config.yaml
activation: "tanh_gelu"
norm: "layernorm"
norm_eps: 1e-05
positions: "rope"
qk_norm: false
tie_embeddings: false
init: "normal"
lr: 0.00211
beta1: 0.9
weight_decay: 0.17
grad_clip: 1.0
final_lr_fraction: 0.05
batch_tokens: 65536
steps: 3183
MLP neurons of a small language model. Each row is named by its layer, matrix (up: input weights) and neuron, and shows model dimensions 0-191. Each number is 500 + 25 x the weight over its row's rms, rounded and kept within 0 to 999. Numbers have three digits each.
A block is one neuron, or neurons of one layer that tend to fire together. After each block is what it responds to, as a language model described it from the Wikipedia text at the highest values.

L14.up625:534550518499525573496491504481499494489497485473484524472493464538518556469519486491512549470474501452534524492532510512451476504534495548533460511494513484506478489538438536480480527504516473456486507496479545457513489496507488495485499515492491504494507557506472460484494485492501528515523473502497461481516494506471537518501470553480548494459518509500475505489525489489492520508476454490490496481531466532553463474503485500507517474490539474508504478530480505510540528503501454540476464453516540526530459496464519517491480503524496487545469507479500520505501515488511499478
Responds to: Verb right after subject

L3.up26:419525485520550493487504485499486499475495477477507484512496533477511532522549545520509476458506529496483480493528446514492519565453524523503500485511521477502507475506490548545484493523555459475490511503541525481499531507503513520469502490506498532473518528495468478523457497526481505495472466506489461518484520499467496483500498499497527487494500527507480545507545513490475500479529479495496494533523499497510515494505488497451517499498506521481479499489500518425488477468444540490511475511534524482485477521455564588497497471517487537508445467531526514518490511527520461514
L3.up171:490495504498499486498494453496521514495545490520509459463486480485523515502499482494490502488453515497467536508496522536476437547497500502505478491491517494513488471501518563486474518494514459461489502514503472494490481490504536458504501513485517477499489491513497500528444556502468497486487528486535492487524501511470526473503459484428538497453538514498489474530512467466514524515475472511520466517464507532522477460498486506504511480476504506523497471477467491496519548523485494541526478515503545476499509524477537493517517436479486490530518475488535538483484507508491471496
L3.up287:500541556492537524513466489533524496507517463501500514538498506526519526483439515504474543459471467495501489476477519513491509501513475543452501481500517483500457530526507490437527488483485481487468492472510559478483497493470525481501517481487514544474488539491482468501508494471548491487475482496502501468498466507475503487493503523457498520509521507508466550462501496534490503552545486502505458528512475501534510477490524474495526478497531508494495510465461475495537543555474511546498528481516522492493484474484524512441493511517497479521469445496504507479505500491531455519
L3.up313:493525565526523492523501513474450530474496470503519516532462489531518515458482478515454484509519477472530480486538508480481532529509515532507507541503547489489511508499518480514514470477577454481516556504465503537492494497453534488493480539491486555511490528489500484523477499548494512470497497479457479455494512514504512515495499543529489523536498497474466500476504489480492477533525490493492514499506441508518481429425500478485533516544464534478483528475503517486497506533517480514501478465502480533489468438462483562465500463525485511496478491528499517477493497489477502506
L3.up321:518511505517557535525502479496508505487475489455519504525480487473495520480511469496469503512471474453512507499484519531469500545502501510477474491474539471517550495458504509509525528488507486496462510499483506502497516510498493490502520516531512505525499476446464538512456568548506509535540434520512531520509553540465521466516487532468504516442452501468474527513519483503468506514499470504503496446517493514532515476481528450520533535475562528469466511466528498491472514512521517508501519479506519488481509500429488496479476468478487503508515485492529501497483486475476490497
L3.up613:466511523483479530523496480478488502483510515523499523526503535480512535491514512478479498496475480495501512476485495520441483527562501507488505445461484489496544500537500510525530550527498520508497509459492521478478536505503505473494469506510503525493528493498451511474474522521481528493525466545517471481524502487439552511506507485447505496485495550504457495466539512513510511481477469487528476496529461507517496432461505505508545536463537513478494508475522499497505525479507513485500527478518461477475528497448543524501486493530500511468477520453506526500519497472490484499
L3.up734:510517539477545565516512492479538514496519480523509501506509548544540495485493474507503477518502467519511535513487531517484455487502488493486484448505568466491492455488489515491489525485485522452485478484482527464499476503485538474480532503493515516502475487488402478519478524470460521501509546506515450485507511498493535481489483520425559527483549513494484465508490500486445530511482474505485488486522462516528510501487506479536492513476499505487505504488469494501528542501506498527509489536495504504494517496485477480498519479476493528493547488471488487494500483475462461530
L3.up826:515511525503473499474509492524505546485501484508477517518481540520551475509465498484496537459459463514461504455521471475443462509523463511510493492498533549485510473448498487481563498457500501507523502482487534503486503494481491485448432495483504543509515526492468508482441477502497534528499473545510441482528523527465530470493475575505499513537493509511486558477494522484494524514514502515490508513493479488515500461453501518480516522498523483487476506519463530488494464519495505552521473495519488493544522483486523522460493462511475513497510522492469492493495488483527506465
Responds to: Auxiliary verbs before main verbs

L14.up581:494513529522497500492512526477512530503502463490484528508493489551527480523516529519472556473503504495537481511508478522491506476510496501503467433473496493485485499521482468520537456506528516468516498500533473489505563476543499504505477536467501505484470514484518512491510459518478502515497448522532510533480457510519512523437486482448482541478507484532501495470534468492474477484496520544534444494452483525512506500492491502457463449479528485479467542495513565514537473496480485525485477508484484526519472502488549498490515523517465510514509488469566530520455490497488517490
Responds to: Mid-word fragment tokens

L10.up48:483511570475514479531489478550535489520491529455497500493479514550555512502505540479484528501518514492478424490471521470517518553522496495492468525504467497473481504512480509541497483519517466539489503499463490536473540464501475499435473480447537490517484510497492446504495501474482500510482497503465462497484495489518510528487468492508455558518503464556512477497514481478492518495507457522507497515497473515488465509475540486514480489495528487542519477479511533464490514519494488505512501505480527535504480479486538494504480469527446486523491512530491536477485554494488490482
L10.up186:457514506501479478485510487471497502504510511511494498464490558494551487463481531482521503507495501493494530497473474524488520485500499484487482498501472531555552471421476475496528520477558480518517509493503516498454528481505518487504437476484513476500475515484459534531483501490458530497520524501519510543483483516513488518489500538467488517463464500441525481515501457472489514520504507544539498505538518544515487471504517492458519517479514496482461512476503527481487502533510488543511500481478490507503483452501542490485499506521505525511485535497513540486443527520481512454
L10.up280:481498493524495510488466519478452533519475503515474501514490530480535507505492536447511518489461518503497501485457518470507496507484528478530514450509500508492531472463455499529536528507494484511493504509470502454496490483513534522481533491470510446477460498517485498492526544492480521476504500515491503503434495519505547514486446490459504511516557517494445468537517488517510491468455470549542514470516529512526502521475524483496424495488512519519508503498450549499493504472503498544509507546494543495515485486461531519522557509489478532471504465444541528532497516505504491516
L10.up532:489524512491477499482487508523537548480552470545505525489495516513517509483469558460488473481507506501551506498539497489493465463540499485495508457468504502507464461497484499513483500505549475471479506489479524507513531487525478505455451500438543495509468491500465470536501510510490514547483490533519503499516494511483530515463473491457479504485552496557500502498518526508510595500517511528531469540492496496501488487479519516495533469492539483463485446530452481497494541496477552521518525519489502527529498457519521505508494467493494464510508506488493515481468475507501473507
L10.up629:494555503474499539498505521484540532484514476514473519445475514547535532500473513496485463535497541487539482464487507495486516484485494499535458520499487537518528461516486503469507540500499499526501482481500471499454508461502474502465510511492509496551485538485477453544461510504498480481472512527492548471505498524478479495470446519538498485498487525468469474516542514481461541502470499519536467530482465517503491474524496526500508525530532441510486468508480519472496536499505493502507498471500515513511486516516552509501476481498493496540538511446501517503481529496477496522
L10.up666:493515477518501470528486504504493542489496488497504543476486515481505536469485535483501551495499524474484494467514497488499492522499522510521481479487497496502526453497488459511508546525552488524502483472503512495433538455459489499474517545455535529526478539499481445508510487513484529467489536507491499512462472463503509480450498516484473468459518498512512481522494457475510475471465505534558479513491499530517501509453463511455484480510483459505479495510486502480492481536520523508509481546509517532553442507531553504495481489473488502498503471486531509511436473561493552443
L10.up790:424522462536482518526487511524495531539515487452470529500466520515533528460484491473484530488501537438499470457522494490437483492510533508462482466506494532509508483522500546454499531511480505487447515485460528490469507480553475492495558532483470495537470492446482443509497485497507486508503482497538521486506494484486479492499472524493464487469492489464510507481468501527524496520497513565553515476490533492529500490525485479511496493522496489458483472520475506510482544513518551524482493521486509512512502502499525495511504518476441476502504502481518533505470486494512500496
L10.up835:473516482504512540507529535528471510485487516474503516484494491503490501484512540486465529520497521482487497494510424491497495531520518540479503463471490505497513483496508533473493510470519545481485475477470482510449511499523460527509478558477556497508504533506483476496489495512484495525495493510504463506487492506507538499459431501502484496448531498522499510424514516519522535521448502504523539478465508487510473452524493490498501524513483500484469476467454493497503516468478544538480510493530499567542456482501522527504483509515462491493550532470444553475459493513527464468
Responds to: Second fragment after split s

L3.up12:464530525526527523500474501485512536483509471503486466472478492524498521469468563501509533497466549457511477485513479505509535523457526525535520468518479499469532516491485497505543501498488466498473460488501515525490504459503509505490499501492541473452512553527521534474431486499487517480469516494533503516520458508488522499504515545439538489510516529547504497497474516488530466558509466521525444491510515472514498507482486466461525509524508470475476481485494511493465461486485509517506502510527501527495474493476510522460469486518490482495475470532478497498450509536524490477
L3.up14:531516556522460470501473528525508518489512508474517495480479499508496488495503470514433539492462535486527467492524494493467505500485498520496492508508537500536472492498512486433488543447482472480456515532487515516488522434524506526500465467464541470452464491491503515492501493496502447489438481500481483454505504552513519547495502530501486520490492502557465517499488481564503505507504508545549506493459513505524479521521511512489478506496499479523463472523497528486503522518471498503543501500469523517529475502485502508517518468512471471498521531509532541501472497522517454523
L3.up553:513538484538541489503510518503494563507508511459480471476486504490504518496525490442487560485471485440502496485461483502504472471538449507461506460492518476496521488533487482480538530481470491508434494544516535490502534449487517500495505562520557510505489504470503475516532479485486483514499538500501498478532501515521532502436470505492469523492510484527455498488488471540521532518476493529486493487502546499522476479500522459490494512516532470500464511495483453495490487545512507512486507499479506527501521488474503512467497514504488491542543488459532491492491474536498483524
L3.up566:486518534541525493435513557512479536494497528479498503473495495516508498484473548516462523501486523467521456490536459481503470561484511519519453517510491490540492443486490484453525479458512499497475496498532504488484539472542468505498479476457516528476531515491528527500510496500448490502481465502499480487486499511475541531479516521540486517493422508549489498504514502496497512502509505520505473515475565478515487444517470470438484453512522464497521511549487516497487480484466504480527501487486524533499502462487534515461497479511493514520540491518497523538493507559516469517
L3.up662:505507535496485497506505516507493510500503486460503469484491475501540505465526522467427510475492490469525450517463473482471522511518527520484487490479515508516539451507492510448511538482517479503537513508506513469496567499487497484465537522504526511502508548457509537523518539521479481513493486499461513472473486519514543523473438466514522504433469513454463495488542499512522535503475514507503510477509454543552478441521497427479472498512500515503494497508471496509483490495493492485488514485494475513472473472516498520505507503484490489506506499461515530494511495498510498568
L3.up834:503514492553474473460485510499480556496523517478502491439475507495580504431499487479459537469479526482482491488533449479497480506503508513535506494503462516523515506499478534481536531436530490503500501461488497497489505481501485499497463514509520527536489543524509487471519508535497463558488518491487519504500450506503505492470455489494472461476478469510506514508486512510521495528499494518504515515483515483529488484531504457475501472529522473505465515501484478478492468546447522476493463506507472550499477504516520521476511502489455499536537500516471524531471502520532505506
L3.up855:454507511521466490498475520497505545502541517509504511456493516508559498454477527465467535515502532492513476471502499493513526483546519499514518507474493456543522490535489505519512524492450505504523505508482499495486493489484510542487476530514513508479491533478503485476491515474502533508503524473509513512478478522483542510447472483516498521462514497510515477517511503480495514534458487549524488466491516511554454464525531448461497531511524530478475482507456489490465493497478541455488445517491486529476487475485497488503502504536489479489555544525476554547462497470496470538
L3.up885:511509488526434460427481529480535491491484481485475495466497517529488490493487501501485524476413486475513510504524506497505468530498456496465474507493485506520499503490488498487561546500482524451519476545522479468505492485525484516516458533472502470478492522490505497505511476519478502475472498504503488465516509550501528522460512484507528512502479532527475511504476474495516510518473506505504501513480527487519502499491506510490485473476555461509506473528471544481526537503431499478502506470501542470511533484484547539479479511534520485535528564452528493519508483495503486522
Responds to: Early fragments in split words